MLP neurons of a small language model. Each row is named by its layer, matrix (down: output weights) and neuron, and shows model dimensions 149-297. Each number is 500 + 40 x the weight over its row's rms, rounded and kept within 0 to 999. Numbers have three digits each.
After each neuron's rows is what it responds to, as a language model described it from the Wikipedia text at the highest values.

L6.down157:468551436569508557480476607542501497449530505517439488482487478472459446514475492446435464402566448510493532527489487515520492447512433533496503559472430542475474535477448513564457503561447528430467448532472562474459505629519485574483463588539458499497504516523519507537545530500493493468500427533534473465551415508509492526511541536482575499443522480576475537537501458494534470525515486516498489516589468493422490543503532502544528475430461537547
Description: Preposition "of" after nouns. The word "of" linking a head noun to what follows, especially membership, role or title nouns: member of, King of, part of.

L11.down1074:509495529538479494484525482502467462488497423428505517434495541482591535500509533499417499573515537493488531478499566500496477477522597530502485514494534467472528527574517526532475502496496462568436452470440500481536449483475441519527518480483536451472486469494490536533429505475466487560479532527508483520508483467489543537503534525426559523473478516529460531489521461519520490536448468508435490477524446507508435589434450494498513490504404549503
Description: Before upcoming noun phrase. Word-final pieces of transitive verbs (descri-be, investig-ating, wound-ed), prepositions (of, to) and determiners or adjectives (a, young, nearby) that expect a following object noun.

L7.down1407:479481461501458546540427608432454498449544534520520464451452558519538584516487522537458545457507531499530448475511508461464504542522435546532426546468501492440464536548481448441517488532481500539506502552486451487471485515499423474499483492601635414478483548462498514520511505455505487581479503493490472480548432483553505534477516437545490530483491568461552491451560479509528540483482376538609497556499530531476477486562487555432474469528533502544
Description: Coordinating conjunctions and, or. The conjunctions and/or joining list items, ranges (between 2000 and 2013), or clauses, plus occasional mid-word pieces like -er, -ter.

L7.down172:552594471485538408547528470476547504516521473535496621474505516508488488532504528588459508465515517493522532473460515532504411560433506541493468555513463563538509480525559476484473496542459517512569497509368423441504546518523547538514504513484459492468496582504542515448468497447506515507434546493509455543454489493423518549564503472493461514526497529589513472451471466423527526493457491540538496536515511520452526558466450568512574476495527555578
Description: Referential determiners and demonstratives. Determiners and demonstratives starting a noun phrase that points back to earlier text, mostly the, this, which, such, each, as in "this is due", "such as", "The transport".

L7.down957:507504500542558538485455501453522563503509450542568523520520422470477530548468558500574506560494493601475487557506480471533471498582509535537514504442492487533461584458508576472494487507485490529447558477474512566538517449455665544461517506536580563478446502514544514537533467462523542550505483449525489539496513483510510515496527539541521449464500518477518528507532444526446471549466605495492519462509524504465472554487486519473514508501477522546
Description: Clause-opening connectives. Subordinating and contrastive connectives that open a new clause, often after a comma or sentence start, such as however, but, if, when, though, because; weaker on stray word pieces like "ough" and "ther".

L11.down1376:526529541528485557538473517516488509509488515429530601575558587489535536518501426493537445502414530504477527498529474524464392497483546513575476530477478517488485537503534538572505519534409463638438474520447473455477496516497451488502515529546553556429511485478447479513452434504481469491441539515508465446478495464544484489562548528494520510496526533519423441497556473481531552492472472475522539450513524488511510424495497449476550476437458503497
Description: Connector before second entity. Connective tokens like and, commas, from, of and table pipes that come just before a second name or item, especially in between X and Y.

L7.down921:502571508418470556542484476493477494552493451511478464528494459465437529516490497486537528460507455530499435456547493485582574519475416575507510458524534488599503421398504537569564521471458514487483511499565482450511531514485564502488443496422499468525466514451519459510550525505492519499512477514439463518492509492484516490487476454523528577492539455530432453486511506518448468509549500447472554563449483483531509515562548537524487491530439427485
Description: Infinitive "to" and year digits. Fires on "to" after verbs (decided to, agreed to, fleeing to), on final digits of years (197-9, 190-9), and on range dashes.

L7.down1390:519517503507584451431501468552480478439459496425558501443466472601518460536544472488478462498514465512548527511423563494488454431511534515466500569487546445518502521469528492429481467514463458515485533441470503528498488487499428521410516477509503475554520521510562491461484537533492503440521560566489521492528425513524478509471533531587469474516521464583475497453440522491403478484445534547544475517479523489520481567539495564510504449525483465464
Description: Mid-word "th" and possessives. Two groups: the word-piece "th" inside words or names (throw, Myths, Parenthood, Chakravarthy, 19th), and possessives his, her, their before a noun.

L7.down1431:529527509622472581497482522552483458526516487486447501426476503494523497500529482499460549484446515554504501544463476491490447524502560478445462485502514489473530475437466500506500429491453471536494479484531456491483480651527401488458536423490507540460516439498516460533568457525531466464426489479525573444516457558537520452431483479424468506557474454574446560546504508466483422447566477524428442498537503502494496554455494514528534475558564509510
Description: Transitive verb endings. Word-final pieces that finish a transitive verb or linking word and await an object, such as don-ated, ens-ure, acknowled-ged, and "of" in "cast of".

L11.down958:527449470535531484435441484496535486486491537500506484450488448524533449523449477594485552511508493482514524482526475483486517536497462489507479511551478410539453543479467519504552484475499548479490546434492518448482521529467541521481506458511499480484511561454506494419446522442562509493495488548589523460466489547478497488481443529514514563474561471571469548494507512449514449509568523535477496517459443535521497447545507431517506518442469481556
Description: Modifiers before head nouns. Word pieces that modify a following noun, such as possessive 's (Bradley's double), adjectives (left hand, gold star) and word-initial "sh" (shining, shell).

L6.down652:545433504470430402535532523510538485510519523507493526491525469467368500495494431469531491435453516501488554458454469532472532536475525492493525492535432430464576527515497539472546486530467611429557474539538444511509503532476525504485477515525526464497470522428497448464509442531537507533508497449545474397535474481439524542447529509503489598416498523515488455522506482527432485413471558516491493448494493516494521455469542557538521481459536545506
Description: Word-piece "ag" fragments. Short mid-word pieces split from longer words, mostly g-containing (ag, eg, og, g), as in Aggregate, flags, Peggy, Magerøya.

L7.down1430:509482522418481517499491481529486515512524573508455505519505476515401445513445527461503488497503491550509438500548480510481456475480514521499542517467505491533579547500496484512451484409407514449527436493503477446481472482495530580521465556527522471491494513545435485438514507495537520458449417510501468499497533501533445439476596463486482493464514481457501476501536502572490485614516595467462503498512523551481458464475555530436468513463477527544
Description: Date month and year-prefix tokens. Month names and first-digit year pieces like 201, 199 inside dates, such as May 16, 2014, especially in sports tables; also stray ay pieces.

L11.down946:507476482498478501519507532540439482468501492403541529531467543398476511452516470489471501431499526517654475519527513435560420467482444544501474490543445487551479480447553467441487464562486519446473576493485485438536517567502499548430521510467470483533466509417481511535480519591478485531538549505466526496526560503570489465496461553539460416487464512459431553542524441463485480572539517532565503511488474540452510421490483485480583532563497497473
Description: Clause-opening connectives and causatives. Words that open a new clause mid-sentence, mostly but, that, when, commas, and causative verbs like make, allowing, doing.

L11.down383:556393538567487458486445487466558448468471593466498567503560484507560468488530476478488530510493525457479517517489511483517529490509523556435513450446545511512500490504512440589429524499524503463518464504493481559517537565551480543463467521514489508479468477478538470516547502497486458508465549507559440472528521469447439487509532466530562553510457438411469529487449513452423490524498401483520463494508562503482449526484478415535575531550454533413
Description: Main verb before object. Main verbs (often the word-final piece) or quantifiers right after a subject, just before the object noun phrase, e.g. accused, purchased, holds.

L6.down716:499585508565566523481531520472425489501517573389550537497500479490506503521545538503487500451510515429439580431529556497437492464577460499485501518435442478529488536493540481500529455519526437515497521563557485433542440525487539435509528460604490445513495475423506558446455474470526494500472497544456560516517533515449476537481520516575432500434454494464430473443501505524559486490524517469547496481487520491435491436449524504460403492528478536540
Description: Coordinating conjunction "and". The word and (rarely &) joining clauses or the final list item, e.g. census race lists, "Early life and education", "released… and was".

L6.down819:526552470524482531513513510514449512538526529534516512448520506440492477543574500472488452522533418534425459527509535547480447556528422515522571456552487514488445446535514485484452469546548484503485490509522606465527502560556525577530499462541458449497439487472523518471545444418511458573479524486480486510557498489566500512569462572565503547494540518566493489488500556571495435562476470518549468484518467562507541485505395493487529454514501465557
Description: Participle and gerund endings. Word-final suffix tokens, mostly -ing, that end a verb form taking an object or preposition next, e.g. re-establishing the, fishing harbour, known as, variable number.

L6.down1432:576462450503515482483552499573454446509483500532535508453480473453491480512523450425553541573457432517566489490537514491516513484423528515543475488458518399558546518514529489450528522496460469463493471466430523464531485450440419511548442458536596551573501411473503575492532514508497481503483572532514539589392543501464494513466484548473504485506557531498443489521470469505505512507497575558514466493492579478526503536470517530519557533440524507505
Description: Clause boundary before new subject. Fires on the comma closing a sentence-opening adverbial (However, In 1999, Although…), and on relative words like which, who, that, where, just before a new clause's subject.

L6.down967:502537508511521412509489489520448475496504487478500447485511490596473461504452538555465510431590476555491480495468406500469452569594535419461525578432518518452515497461466475521535489471537491539508481542533450492519510537560486519499494526534438541538426437550507571473476489602545556532606547491537512510551507469436468461481490453479480487514530515460447469481492440482500525530543524483462508460498472532451474530501535537613484542495506492559
Description: Anaphoric "The/This" determiners. Sentence-initial determiners that refer back to something just mentioned, such as the band, the song, this time; also scattered mid-word fragments in names (Su-vi-jak, Mod-esto).

L6.down331:456499438537518499476470536442518526453500550528481460540433477486481508484495558449564452540478416453490520515456528536499466462533454447515584460452548503574500467504468597514521430488529424591561490627574495595492508444491494594529497521514488503515455458525458482483461514474485520501504453562443474422513488502461511514439510477508503497476463508502501473520480449574472503480539517538531459458519486493521460425458452462464551556563537474463
Description: Range-opening "from". Mostly the word from opening a time span or source ("from January 2013 to", "From 1995"), plus both, between, and blank lines after tables.

L11.down308:430546492470514584472424502469515507527498526569551534543407488492497485523522469410507466430508494486531611511567487509435473518568480540585470483490512553489515433534550540532498520457439542488452537465489549501460449480543454534530512445549473544529541533542509516428425510544549523481534499581523456524468557477460503535474499458530454556505521552505497499557535443458534482548515469510510574536460530494527457530448437502480529556514483401558
Description: Phrase-completing final pieces. Final tokens that complete a date, number, or multi-piece word just before punctuation, such as month names in dates (11 March), score digits (0), or word ends (Sag-er).

L7.down385:527521467521467508507525522545466477534484432583452513453496468445504521463486532460502468500534479567510542495478595454460465505482444443492498471391535525494516534562476526438478533445585471497495503512610475448472553510493473446438477496507491505437474448496497516523487540553428462467554484426545507471477485524473473551493511530482471537489506477473487514467515607523541538498480501520463476523578469506479523482485557485486452471554498497518
Description: Main verbs after subject. Main verbs (or final word pieces of verbs) right after a named or pronoun subject in narrative prose, before their object: worked, met, led.

L6.down1344:619522513472432454529504497559581534528493549452497507500475520483403541538594543512494491510477404523527483521542500530454532458489485557410504563497465461478465517499491419565444536470472560489401468449490488566485565544515513529497513477438409430547483535519481496544477407524490518424543560519441507539493482603477535453525465599473541446443523535500507454444551435572441485482507518586488496483555544590490512557486394516453484514496528492436
Description: Possessive 's and word pieces. Fires mostly on the s of a possessive after an apostrophe (NATO's, team's, aircraft's), and also on mid-word pieces such as colum, diam, s in Marsh, mis-sions.

L7.down1164:569469482553516452545486493644552527447514461560516504483509539517517522442540437467550510435441460504523491516414505498486463520493506530509508468487486483521552479501489462467479428394515484499572586465495527593498446514484552451460475496474470503485526493502556465517460474512522528486478491494557501437501497487513518403523510477501476523512492510515445426469498513548559515524539515466476505487517523512497596496471492470495513501489493552500
Description: Phrase-opening function words. Mostly function words that open a phrase still to be completed, like from, between, such as, both, all, most; also first pieces of split words and numbers (Te-hsil, Univers-itatea, 33-8).

L11.down1040:429506496484533453496495476528482494511531485514499511519483445506488500538468416466528564473391466514549510524498499458465486477435401509482442519578448572422472494552486538547502526473463517518548514577461419486489543511525466448524425506487461553490451522506502458501476494518519447540440458508500495509487541450456483523463526548509497533429487478527456467476508438536438524482518458539493546499548551498500536537453533493547530541472507522488
Description: Word-completing subword pieces. Short word pieces, often "th", that finish or continue a word split into fragments, e.g. tru-th, fif-th, Cand-le-wood, year digits like 201-0.

L7.down1042:570505554516459546519484449485490545513510422552489519491520507542522602428495463509503516541534539529545501414517527451452449519516523497455452542481461556492482473542517517459466583541445538604493584492510461494525504482507512463424414513480442484542507511563471545459529507478530490443461533501456478431460487479573517514496511402551450458495459580503481508488473532490519497528534518536500476525463415458491549534528551435517506522559478481539
Description: Mid-word subword fragments. Short vowel-led pieces inside longer or rarer words and names, such as em (Gemini, Pemex), ag (imagination), af (Traffic), and occasionally table "| " separators.

L6.down397:471511498428430535550472495574477478511509565547551469506495455485430477536515494473488562473517572529530444581500520480587528512480494430438512508561548523523541532492496437525484436467502453466564431423511477503404460538525556492476449513510502436489537458551475454480488483511524529509495462595554513552488483455523454452574546480490477506474510520525435474479501510616470495497493576530511575447479550468511541525511488437558495491518483513537
Description: Month names in dates. Month names inside dates, usually after a day number or "in/on" and before a year, as in "25 July 1950" and "in August 1967"; occasionally "magazine" in publication names.

L11.down1039:574536511553492506535602527529515548438489402509519513569543437536488494551490449507449490498513476568428537469369478503558520545565503446460465586492539497497492487505493474500511413508477536537521491583483568494431553530520512497552459511442489538468502479563523488540459424531468493506488519534544473499556544425467464492554427497493525499495456570489512469520499483512509515482423484458550446492527461460478530555445498457477493493525565529528
Description: Name-internal word fragments. Second piece of a capitalized name split after its first letter (B-ag-no, P-ag-liuca, Cu-villiez), plus table numbers and census "65 years of age or older".

L6.down763:438515548508450511444510452493489504518571466545427507458500383481483498513524561477478521474451563550451530420511462538513522498523574510570515548492470441514495501509461400461463519442485488509579490555524560470458480469474378539508515494559542516506536488523501545497484503508499529545448482473478522463517430456466495560419563453515468479515480451503409540532419530497514465510527473458511469496501500496441533462521531469486502462451499514531
Description: Main verb after subject. Main verbs right after their subject, especially review verbs (wrote, stated, criticized) and film "directed" by; also thousands commas in vote counts.

L6.down400:508494598520412525464456484474517497458462579430502452552521521506535465543513527617530505469468472473402502476444463488506520426512518590575467516472525505522567482503561505513424524504466554466532584468501520468492519430532510503434492484510463498496525514476543494531475506523437514509500452425483511483431526518561483513472572496540545395485537515538500521477438523476451477495515531524501508484485466457528471444500465458579531537551506502478
Description: Mid-word fragments, mostly "th". Short subword pieces inside longer words, mostly "th" (Mu-th-aiah, Car-th-age, th-reshold), plus "et", "hold" in household, "port", "film".

L11.down743:462432476468591465509563464527498439448522429558524487526458482428547455486518477464540533472448484515535518473461456489536361438394549568506511497511382386468458529486548501511537514578482522474476501505504502506574473478485451504484498495462511497503489519408538474543454488532473530472474537510451506559538452521521511578503564459538474488563509473473402478499461519498512499532462443571473523633542470468492541526561439516466510474480555527400
Description: Preposition after a group noun. Prepositions and linking words right after a noun that introduce the source, members or kind, mostly from, between, such as, like, are, is.

L11.down922:542476516519592489533504545495483491533427490486559472455535475535476478465446480539486430505479558543494483513568469529509519453501548500510556496532464519468489471441454432517524528501590403536552552504540477502474565454425520463508535395424523540467437521523459434514505532456473548443500500440542446497486515452514452601447568503420515479520512545535454505478433491453508507469496478493516537495481466444514470501495516490480488427503464452520
Description: Link before a following noun. Function words and table separators that open a slot for the next name, rank or noun phrase, such as "promoted to", "Species of", "|" between table cells, or "'s".